MLP neurons of a small language model. Each row is named by its layer, matrix (gate and up: input weights) and neuron, and shows model dimensions 176-239. Each number is 200 + 40 x the weight over its row's rms, rounded and kept within 0 to 999. A neuron's up and down rows have the sign that makes its largest values positive.
A block is one neuron, or neurons of one layer that tend to fire together. After each block is what it responds to, as a language model described it from the Wikipedia text at the highest values.

L11.gate833,246,202,208,151,144,180,189,132,300,159,161,209,192,251,268,159,201,190,153,219,216,257,165,266,232,202,237,213,202,204,204,219,226,271,184,225,193,154,156,162,263,179,220,176,138,167,235,211,204,223,148,199,194,222,206,162,268,214,142,138,207,216,179,217
L11.up833,184,201,250,213,159,173,210,203,218,156,230,208,159,253,235,173,186,262,194,203,249,120,215,189,164,203,243,186,188,254,289,232,153,204,252,232,234,183,223,178,144,228,218,160,261,210,219,160,112,200,173,198,225,229,271,179,207,190,165,151,267,244,176,203
Prepositions after verbs/nouns

L4.gate43,191,182,185,118,199,241,137,116,240,210,207,162,136,176,242,191,165,197,209,131,228,209,184,224,147,207,269,175,219,209,180,235,248,232,212,207,278,220,243,181,258,180,231,184,204,205,240,187,225,196,164,130,211,267,267,198,207,201,236,154,179,178,197,124
L4.up43,213,177,179,193,183,208,298,149,163,197,215,172,168,156,117,213,218,128,196,198,154,205,225,194,85,248,216,212,176,242,220,257,211,177,149,123,148,236,223,214,148,156,211,243,177,146,153,151,249,140,213,172,160,223,217,182,183,213,153,186,107,208,190,247
L4.gate720,224,221,171,252,228,210,177,206,229,182,112,192,263,226,231,178,130,171,169,218,236,159,161,231,182,308,218,243,167,127,188,230,174,186,213,194,156,164,218,228,163,191,125,212,193,191,254,163,245,221,182,194,246,289,230,212,215,184,182,182,163,235,259,137
L4.up720,184,150,167,251,168,241,230,199,146,195,213,146,235,154,149,166,137,144,193,197,223,180,334,172,203,171,238,238,157,210,186,241,278,149,207,204,160,165,213,124,189,200,258,249,132,223,198,215,243,123,176,234,181,218,221,165,253,251,152,274,169,199,196,227
L4.gate1416,294,140,206,259,219,202,245,174,212,264,212,141,164,164,143,184,241,182,256,83,239,260,194,179,123,251,205,233,262,176,190,217,270,255,168,191,220,230,279,133,221,170,253,233,315,127,213,220,223,195,172,187,228,180,116,146,204,217,160,200,177,192,187,199
L4.up1416,200,135,248,272,225,179,220,168,193,222,225,139,202,166,224,193,185,248,161,151,233,178,220,171,212,187,252,185,190,210,262,164,218,188,135,194,250,278,257,230,169,177,184,209,181,196,174,282,240,139,219,234,128,248,189,193,193,207,242,198,173,157,173,123
L4.gate1514,172,114,265,173,171,180,200,238,221,268,156,144,235,183,162,192,150,155,238,136,257,261,201,164,112,160,193,232,215,203,162,188,136,182,232,180,268,220,199,191,197,191,266,268,213,202,159,239,182,222,228,188,148,245,186,248,209,141,239,259,241,214,167,189
L4.up1514,213,208,253,255,198,214,166,196,231,246,204,269,174,179,148,105,203,253,231,210,232,267,141,150,203,152,172,237,168,148,165,125,214,213,156,193,193,256,210,163,178,194,266,214,229,167,152,159,241,163,199,171,220,189,182,244,188,168,198,181,257,271,168,137
Sports table cells

L5.gate23,195,201,193,143,169,134,184,177,146,229,181,176,251,241,218,175,249,184,213,252,130,169,234,151,149,214,170,238,195,237,169,246,184,179,250,222,143,170,117,186,214,194,208,228,224,277,239,227,227,177,130,217,257,238,185,274,259,216,249,192,237,259,159,206
L5.up23,172,173,175,227,266,182,210,273,259,235,196,242,211,199,256,265,194,212,233,197,166,173,200,155,187,197,187,138,165,215,165,160,209,188,178,248,193,230,245,212,190,157,282,255,259,169,206,242,219,177,168,225,282,237,200,228,182,254,199,227,220,156,168,202
L5.gate121,187,154,255,177,247,228,199,195,280,161,194,249,205,223,206,198,127,229,176,202,275,232,177,145,202,213,292,216,243,190,184,241,203,221,262,172,226,184,168,211,215,243,181,185,226,183,231,286,188,241,88,253,187,99,187,194,146,164,190,205,294,212,164,132
L5.up121,133,233,169,172,175,174,183,154,230,291,201,236,190,140,115,147,187,233,175,220,195,244,175,207,121,242,211,181,161,224,200,200,213,133,136,153,152,218,265,199,133,196,195,173,247,215,169,234,157,223,133,260,216,130,211,183,260,209,176,212,160,209,181,228
L5.gate212,182,216,217,220,154,251,260,256,195,226,116,212,233,178,180,232,176,185,246,232,221,181,179,169,236,161,268,238,232,199,209,140,269,141,101,288,84,179,126,204,163,229,215,182,193,232,149,157,294,221,136,186,225,153,211,208,247,209,182,260,270,242,202,156
L5.up212,178,203,145,254,204,237,251,200,193,197,188,223,161,204,113,266,201,157,249,204,183,233,183,183,156,151,158,210,161,174,204,201,127,233,327,237,243,182,179,157,138,227,237,181,215,230,182,187,183,198,255,163,183,257,146,223,138,190,171,172,245,154,129,257
L5.gate263,159,195,282,153,138,135,169,264,152,211,246,204,201,210,142,199,189,213,218,179,191,190,244,184,232,297,281,212,210,185,176,221,165,241,230,166,207,273,230,104,161,181,228,178,185,208,225,205,156,185,166,186,172,223,255,221,203,214,137,167,138,210,213,154
L5.up263,243,223,205,144,159,143,174,158,169,210,232,289,201,228,162,139,190,173,243,227,147,167,261,226,268,235,272,208,153,168,218,191,205,187,249,158,167,278,278,126,203,278,229,196,227,145,250,126,217,249,165,192,245,195,265,264,202,190,214,259,224,150,237,190
L5.gate309,173,190,167,186,232,146,232,198,152,173,210,229,196,241,233,134,249,272,230,219,274,136,208,197,163,228,162,168,219,166,237,178,186,271,198,280,260,147,204,146,71,269,252,216,197,217,220,183,216,166,205,202,224,174,240,233,177,236,258,197,153,239,170,278
L5.up309,184,175,182,121,217,187,240,178,218,230,242,171,153,230,199,178,228,203,217,202,267,193,217,162,182,197,222,145,234,174,184,243,190,206,165,237,220,203,219,166,157,265,238,233,224,140,215,149,177,230,203,190,210,203,203,237,157,192,209,259,209,258,125,179
L5.gate663,199,161,124,170,177,199,181,129,201,207,196,233,227,120,112,212,184,137,266,129,227,207,223,202,217,192,100,154,231,194,266,224,245,207,217,225,199,174,234,192,115,210,206,152,196,209,276,276,270,128,251,183,208,234,140,199,217,179,218,174,228,221,195,227
L5.up663,120,207,163,174,249,198,172,172,231,177,141,152,167,214,182,206,173,181,243,216,197,172,182,233,237,229,220,220,203,221,227,126,129,175,210,204,236,224,201,167,208,167,265,196,173,142,147,254,197,144,168,224,224,198,213,184,279,232,199,135,226,236,170,130
L5.gate682,201,243,172,213,248,263,144,307,186,173,227,214,218,225,185,190,135,257,232,196,172,189,170,188,233,188,211,206,195,175,197,116,203,150,169,147,163,180,299,140,203,172,240,218,212,190,168,283,221,191,149,214,174,110,223,241,206,172,262,238,152,187,171,234
L5.up682,200,176,182,217,218,200,213,270,253,157,176,193,186,198,121,222,165,252,160,193,269,233,200,168,128,179,175,263,199,224,242,193,246,273,113,150,203,188,198,178,213,155,200,214,208,159,233,219,150,201,278,207,233,227,205,167,155,241,146,227,198,201,166,134
L5.gate779,186,230,236,188,225,261,211,96,178,222,256,223,196,205,153,186,180,224,225,296,207,144,197,167,218,159,197,158,183,220,190,223,250,238,195,153,284,204,215,144,230,220,234,158,212,172,187,260,192,247,181,195,174,172,259,157,279,203,183,175,144,169,218,213
L5.up779,189,109,237,172,272,174,244,188,165,236,210,227,184,185,206,119,173,171,203,301,253,114,223,160,244,223,258,163,182,181,228,201,154,222,158,185,172,217,220,150,221,262,257,198,197,199,176,307,187,237,189,175,223,164,247,190,187,169,221,230,191,146,177,93
L5.gate784,239,168,147,189,185,227,245,224,134,222,149,144,69,198,217,234,189,216,233,277,185,221,207,176,208,224,188,287,156,215,160,136,180,204,213,192,144,191,204,230,176,193,146,116,217,250,234,242,180,204,201,193,224,118,241,191,141,167,180,189,190,193,187,179
L5.up784,205,180,164,273,217,174,279,163,194,156,187,159,137,207,284,163,196,228,243,247,214,200,237,110,173,164,143,193,164,176,240,232,183,216,140,252,151,203,138,183,203,213,173,122,197,263,164,248,215,193,146,227,194,214,275,165,156,240,180,246,203,222,249,212
L5.gate820,155,114,225,222,193,220,230,147,270,186,203,180,166,111,180,178,249,240,218,227,185,274,188,214,238,218,191,151,213,152,208,208,178,175,205,255,230,232,220,202,240,206,203,203,222,250,155,223,186,221,170,225,214,278,155,121,178,205,152,188,148,245,248,269
L5.up820,227,171,209,235,166,117,146,207,257,220,137,221,196,198,235,236,243,243,225,210,180,153,187,159,231,192,192,240,159,247,297,167,268,267,243,138,176,163,255,206,170,235,220,265,155,179,123,220,207,136,196,215,228,148,215,233,258,187,187,239,175,187,206,116
L5.gate864,214,266,139,151,212,194,150,141,224,152,181,217,178,188,226,210,271,203,204,255,234,240,211,146,247,177,232,148,254,207,220,192,185,184,244,151,235,218,229,172,213,116,239,230,153,136,155,170,205,212,196,197,200,267,225,84,172,199,136,148,211,208,196,232
L5.up864,257,163,136,188,238,182,200,262,214,142,216,243,198,200,190,240,211,157,209,157,211,168,185,229,156,188,196,278,146,283,219,141,248,143,181,188,192,254,195,245,215,166,201,222,162,178,201,204,134,147,212,129,193,266,198,60,159,146,190,148,186,170,179,219
L5.gate874,273,225,233,164,190,177,248,146,256,255,130,124,241,174,170,247,176,279,196,189,204,181,252,227,231,187,200,186,195,184,186,208,191,171,179,250,148,171,201,158,93,225,182,164,140,165,198,235,248,269,193,193,225,173,165,221,159,258,215,204,292,172,234,218
L5.up874,134,225,205,200,196,188,123,159,173,258,198,212,196,166,138,225,132,267,202,137,212,186,241,194,205,145,183,201,223,241,245,141,224,248,192,183,265,158,202,205,225,220,209,198,194,187,222,202,135,229,203,235,132,145,180,178,190,146,222,173,163,226,247,206
L5.gate1412,188,228,153,220,172,192,269,188,159,264,94,217,262,159,166,198,196,261,207,185,188,153,222,117,234,218,215,169,188,152,222,202,161,148,224,204,199,181,179,181,196,223,198,213,214,225,131,188,245,168,154,210,221,142,220,192,251,163,206,122,221,257,223,202
L5.up1412,160,217,282,224,247,132,211,216,158,215,167,241,197,181,133,153,144,202,248,229,178,219,240,114,285,222,204,188,205,232,75,190,211,151,228,165,168,238,208,123,182,211,179,256,235,204,173,153,232,206,181,130,141,159,153,190,209,217,222,160,201,203,227,205
L5.gate1494,211,241,173,160,296,225,164,90,192,97,241,172,196,212,239,178,246,262,157,234,226,219,177,121,214,184,309,171,194,231,246,224,119,139,191,273,272,215,151,198,158,175,289,140,232,152,228,219,174,229,224,264,202,175,199,222,214,204,171,117,193,207,241,152
L5.up1494,155,229,166,165,227,154,126,165,193,242,206,183,225,135,264,198,239,227,213,262,214,225,161,99,219,208,262,197,197,249,213,270,190,203,197,205,215,153,144,209,225,235,251,228,229,193,228,160,235,238,204,213,151,163,133,177,242,215,234,222,183,194,195,224
L5.gate1500,212,166,136,133,213,206,124,275,185,208,173,193,182,170,220,217,237,239,213,194,200,172,233,165,184,179,189,207,190,137,291,267,235,177,199,128,211,194,225,186,205,195,264,248,157,234,221,230,222,146,202,227,187,217,247,187,207,182,179,179,325,234,106,207
L5.up1500,173,184,177,228,212,303,208,189,150,220,210,240,127,146,231,292,216,179,135,169,171,190,209,189,190,217,155,156,170,179,173,185,209,169,180,135,206,196,216,184,167,176,171,157,155,250,148,232,166,202,150,240,172,205,204,205,259,136,120,194,199,225,200,207
L5.gate1532,164,229,155,209,260,157,204,128,207,195,212,203,178,173,241,279,200,264,248,198,165,222,181,72,215,236,212,177,196,258,301,235,198,192,156,146,158,236,203,251,218,188,239,202,225,185,205,259,239,150,137,269,220,187,218,181,238,182,220,206,216,167,213,147
L5.up1532,211,252,179,114,290,242,224,160,95,213,284,236,210,241,216,262,200,138,176,225,190,277,228,207,174,227,229,142,169,149,253,232,221,201,192,170,198,134,188,191,174,166,291,266,194,126,192,203,119,180,160,233,198,216,200,126,180,236,270,201,176,252,199,196
Under and B-word pieces

L4.gate260,143,204,239,205,168,224,245,247,154,205,117,238,178,179,194,161,231,229,247,233,195,167,152,137,279,213,213,157,224,286,226,210,214,151,217,224,144,177,198,191,211,206,118,145,161,170,175,235,270,254,221,241,213,216,261,204,180,161,143,258,199,115,187,287
L4.up260,213,194,163,247,182,121,165,238,175,136,226,194,206,171,176,138,187,206,195,198,177,180,188,151,211,194,261,228,223,230,227,214,229,219,168,257,210,180,217,200,86,206,192,208,132,217,142,191,213,153,209,196,238,187,235,167,169,146,227,293,191,136,238,134
L4.gate289,169,121,217,289,168,309,184,121,223,200,203,168,186,169,220,246,195,226,191,213,250,236,198,196,178,133,153,196,173,182,224,168,240,170,236,222,205,217,224,182,177,231,147,179,129,249,179,246,206,185,220,217,153,290,213,154,218,180,180,241,159,187,172,159
L4.up289,193,157,203,225,204,148,277,153,192,246,171,184,261,238,236,221,181,254,235,316,187,203,220,179,242,214,155,227,188,183,135,150,186,191,109,189,193,170,224,235,186,151,197,309,219,172,229,152,139,226,218,177,224,161,220,154,288,156,239,285,269,230,198,175
L4.gate1061,218,177,221,195,174,291,186,220,163,198,153,218,183,198,244,263,129,255,223,144,145,156,217,194,244,128,196,219,157,201,109,248,188,241,172,289,253,143,149,186,202,266,245,75,99,241,198,241,114,203,167,246,126,214,245,195,213,226,196,218,149,259,186,161
L4.up1061,113,215,189,159,110,196,259,195,241,196,160,222,213,198,263,189,131,198,223,247,158,198,201,177,221,189,133,244,204,194,194,210,192,234,157,168,144,206,202,236,186,221,255,233,206,202,236,169,200,260,171,200,177,184,197,260,223,137,155,220,242,195,229,250
L4.gate1400,181,250,307,97,174,228,186,165,168,205,211,203,291,184,195,245,190,214,159,203,220,140,154,191,232,213,231,245,170,248,217,244,156,235,188,231,216,215,247,223,171,211,217,185,194,258,209,196,231,227,222,179,143,246,193,244,192,150,125,238,136,210,198,182
L4.up1400,229,182,209,174,241,246,161,250,237,187,213,138,200,193,201,229,196,252,264,156,169,156,206,168,150,206,216,253,239,254,223,242,159,192,187,228,144,254,125,250,164,183,221,191,178,169,229,162,180,235,162,120,233,173,174,245,235,161,222,214,216,210,163,195
Row and section labels

L11.gate915,150,208,236,194,238,298,189,262,117,167,129,136,199,226,139,174,203,217,225,181,217,264,188,241,227,227,231,161,208,201,199,187,250,191,210,189,248,210,171,244,244,176,145,113,275,215,213,197,249,163,233,218,167,171,199,229,108,167,254,212,240,231,238,164
L11.up915,229,236,189,225,223,236,182,189,186,210,149,238,199,208,255,245,127,164,238,215,116,251,176,173,148,87,165,237,238,112,193,188,182,183,144,212,222,141,266,192,140,238,188,208,150,203,162,213,170,242,221,221,165,205,229,181,219,241,181,259,228,255,238,179
Statistics table cell numbers

L5.gate10,188,192,228,140,201,174,155,187,133,231,174,184,214,200,219,228,257,195,200,104,234,174,188,164,197,166,164,163,165,242,212,223,161,216,270,211,145,237,257,208,223,108,198,167,179,149,227,156,247,213,224,215,196,285,143,228,185,135,244,209,138,192,191,171
L5.up10,223,157,231,175,240,236,212,137,219,199,206,233,190,278,173,202,310,183,284,139,153,146,200,206,103,184,226,132,205,152,127,198,220,177,260,141,197,240,198,202,159,182,187,159,141,200,180,197,151,210,193,152,242,268,211,256,160,184,211,231,170,226,191,158
L5.gate125,208,125,237,204,188,174,222,253,196,211,245,163,179,197,210,227,187,191,179,144,174,248,259,196,153,169,159,234,204,237,293,128,227,192,182,280,250,186,212,142,143,286,191,152,260,177,245,184,212,209,78,206,227,164,240,237,194,252,188,236,157,164,167,224
L5.up125,222,93,214,224,194,216,204,152,269,219,165,127,179,131,156,299,247,238,110,193,161,192,192,251,137,173,199,195,210,182,198,177,175,231,145,270,269,247,161,209,168,159,123,219,164,157,247,181,229,205,183,271,227,204,150,280,172,240,187,223,200,206,183,224
L5.gate236,252,217,207,226,249,224,174,156,205,246,218,159,207,240,151,178,180,183,217,182,202,165,197,161,154,201,284,226,215,175,283,174,178,259,220,249,182,178,211,225,182,282,269,184,210,211,171,161,155,190,192,220,226,186,207,173,234,181,258,175,155,122,190,218
L5.up236,180,211,177,169,169,187,190,157,185,181,192,220,219,197,155,224,277,187,212,162,212,251,157,170,155,146,256,173,242,250,184,201,208,229,222,189,155,252,199,201,223,274,216,175,218,139,144,229,204,221,194,217,228,260,247,269,232,205,220,192,217,210,249,145
L5.gate299,153,148,180,152,225,209,217,191,184,213,204,166,199,202,212,217,151,273,252,138,126,229,209,171,163,151,182,207,212,116,203,149,269,325,209,231,292,172,200,101,175,229,139,292,207,172,218,256,205,200,176,214,212,307,224,115,140,174,181,261,201,177,277,202
L5.up299,181,183,199,282,216,257,201,149,180,169,199,191,157,219,253,195,195,216,212,213,202,202,163,270,190,203,196,164,168,293,163,256,194,210,221,237,252,213,268,200,187,187,198,247,210,118,231,191,249,254,142,216,214,308,275,158,197,265,146,215,184,245,139,193
L5.gate317,128,224,207,250,187,225,283,204,203,222,217,175,218,142,136,272,184,222,209,175,246,183,246,171,180,204,193,234,197,228,221,210,258,179,202,256,201,269,182,186,179,203,250,157,241,184,152,286,199,236,174,214,171,179,210,218,153,215,207,162,137,223,208,150
L5.up317,165,215,200,246,225,229,107,329,230,218,126,132,226,173,209,240,220,167,188,140,232,185,238,166,166,161,204,142,191,220,140,123,185,199,137,295,158,265,118,232,208,263,184,190,183,224,208,210,180,199,189,166,181,153,180,175,226,269,145,206,182,150,185,227
L5.gate420,191,151,273,203,135,248,178,119,202,210,158,129,216,179,193,206,222,163,184,127,245,185,168,131,235,164,246,94,225,196,264,148,170,216,208,169,230,209,206,243,222,151,157,185,244,181,191,224,277,171,191,208,279,243,303,155,260,265,220,262,156,232,225,184
L5.up420,262,214,164,222,137,250,214,209,193,177,177,247,206,153,200,173,181,269,251,168,157,194,201,196,272,226,110,172,185,180,195,158,161,180,206,196,250,129,219,164,213,227,169,178,177,139,198,168,187,210,185,160,203,248,184,228,196,240,196,206,237,178,236,215
L5.gate468,242,196,241,94,189,227,219,202,190,148,205,162,252,153,190,219,183,293,251,237,175,199,184,222,213,220,191,199,146,214,225,204,179,205,232,175,195,195,259,183,211,154,185,244,164,206,198,217,143,215,187,240,204,214,253,183,250,173,157,226,208,238,174,166
L5.up468,231,184,206,224,258,212,154,178,178,183,151,187,156,134,166,286,245,164,150,164,159,215,209,188,225,216,224,194,191,157,133,215,200,200,257,160,201,237,201,180,215,175,244,184,211,94,117,165,193,148,173,201,224,201,204,215,221,259,159,235,211,175,207,238
L5.gate555,228,215,180,254,197,206,176,167,179,197,175,219,180,283,179,218,253,181,115,211,197,177,198,178,165,190,95,154,191,180,262,206,229,214,238,213,240,159,172,179,175,170,154,257,246,170,195,234,143,214,213,247,267,273,204,168,201,275,188,209,213,199,188,202
L5.up555,261,176,252,166,204,167,172,170,163,300,157,254,205,232,207,144,244,226,211,149,156,200,213,226,146,213,132,236,152,192,232,175,212,172,221,182,196,229,239,235,164,151,189,231,204,187,143,248,320,181,205,215,210,171,212,169,237,189,141,166,209,235,197,193
L5.gate889,257,174,198,158,210,222,177,225,217,102,220,142,148,256,220,162,204,122,185,140,179,219,136,285,174,162,161,145,140,124,232,255,155,205,248,112,237,193,186,189,210,170,237,234,178,281,203,290,143,210,172,182,184,218,198,116,216,202,239,221,274,150,221,225
L5.up889,223,189,211,173,191,213,214,230,161,193,124,268,195,218,199,248,196,221,146,181,186,184,224,225,159,176,137,260,276,274,182,191,170,232,150,222,152,190,227,225,176,191,180,171,192,231,170,252,163,166,234,159,162,192,211,192,184,162,194,220,254,204,257,160
L5.gate943,252,182,230,208,319,148,230,120,135,267,216,161,148,200,214,199,243,174,227,199,229,168,195,207,191,222,232,238,147,139,252,171,127,186,146,147,163,161,184,231,148,155,149,157,213,118,176,211,123,202,223,271,241,186,209,201,188,263,206,185,193,286,174,211
L5.up943,211,161,222,216,244,151,192,202,225,238,178,127,174,204,261,160,179,204,228,151,213,212,142,220,174,163,211,183,122,246,287,196,152,201,218,189,143,235,185,155,192,205,184,208,268,187,186,225,168,236,253,238,249,164,175,139,205,207,153,149,193,241,187,190
L5.gate1226,243,282,140,186,174,276,119,245,204,242,138,233,258,228,143,208,192,213,147,166,216,211,152,199,216,154,217,195,234,238,128,195,198,237,189,233,230,194,154,183,222,174,202,123,187,276,196,205,234,240,207,228,159,192,267,204,255,137,213,155,237,117,148,160
L5.up1226,164,147,115,192,260,202,81,185,193,222,234,228,205,213,196,241,216,226,243,222,201,183,231,228,156,181,179,214,207,108,195,220,172,228,211,160,182,116,237,203,214,241,225,171,178,188,228,176,223,173,187,248,173,256,196,286,243,196,224,227,271,185,178,96
L5.gate1380,189,218,215,216,206,175,256,164,142,205,226,156,181,152,199,194,197,186,182,227,178,243,200,131,239,205,242,168,227,228,174,234,276,140,175,117,295,214,278,218,185,251,177,275,201,223,243,220,224,237,177,224,154,233,206,244,128,150,143,221,177,221,226,163
L5.up1380,199,123,137,166,184,156,197,164,185,124,254,159,227,189,176,219,193,207,217,188,154,177,235,285,169,168,283,210,253,256,118,245,246,190,170,233,235,211,225,189,226,235,169,155,192,194,194,225,182,133,207,171,139,257,163,197,145,153,261,211,233,214,174,88
L5.gate1438,202,193,118,182,300,233,156,139,218,217,196,135,227,212,193,157,250,237,158,211,140,262,164,144,199,212,167,244,195,252,231,228,229,199,145,236,144,263,200,238,227,262,124,223,166,232,182,201,149,125,196,153,233,172,219,143,219,157,191,250,296,255,202,194
L5.up1438,162,241,231,261,166,236,215,164,222,175,154,80,210,213,184,145,214,150,180,182,229,148,268,192,197,231,119,189,237,224,232,262,207,186,218,178,256,265,153,194,230,217,198,180,231,179,164,185,232,231,232,171,198,295,243,266,295,195,144,186,79,147,192,162
L5.gate1440,148,218,218,221,154,214,187,223,165,177,165,141,251,146,221,193,199,198,126,188,122,169,181,186,218,225,196,153,128,179,195,195,138,167,225,153,148,157,196,235,225,130,178,176,212,186,250,248,239,168,140,191,161,268,237,125,229,208,253,202,150,245,245,190
L5.up1440,187,174,138,231,222,238,201,159,258,167,203,236,199,188,197,233,176,160,232,176,210,203,200,183,181,159,150,181,194,168,203,136,201,153,210,222,129,184,212,218,169,181,241,171,166,220,97,209,139,194,185,175,199,182,252,245,188,241,125,202,163,210,227,206
L5.gate1461,176,171,189,256,195,158,210,286,170,190,220,181,202,176,232,273,230,197,230,232,248,232,178,210,277,280,134,195,244,183,178,84,238,182,233,207,190,261,247,165,162,158,203,135,202,206,228,120,227,270,215,182,200,191,207,209,207,149,134,189,258,219,219,203
L5.up1461,238,212,137,194,254,134,230,237,226,192,131,154,227,259,243,133,220,182,223,223,229,240,204,142,204,165,195,257,170,243,191,199,210,170,160,226,167,168,242,207,212,217,303,180,221,146,148,122,250,106,201,211,188,238,189,172,177,182,199,176,224,183,210,133
L5.gate1530,178,209,186,215,222,223,199,199,223,245,218,196,179,155,173,172,250,241,113,176,265,221,203,163,99,200,148,145,188,217,245,117,194,210,237,242,230,191,197,239,193,225,179,248,126,185,169,244,196,226,185,231,225,167,237,220,114,270,183,153,227,232,225,158
L5.up1530,262,165,195,203,263,171,207,163,195,242,179,178,195,166,199,142,154,195,198,222,284,223,279,139,130,188,203,224,139,240,200,178,162,189,195,287,240,200,201,141,224,236,136,182,152,205,207,218,232,180,177,215,187,190,159,271,204,232,178,129,154,211,187,115
Word continuations, table totals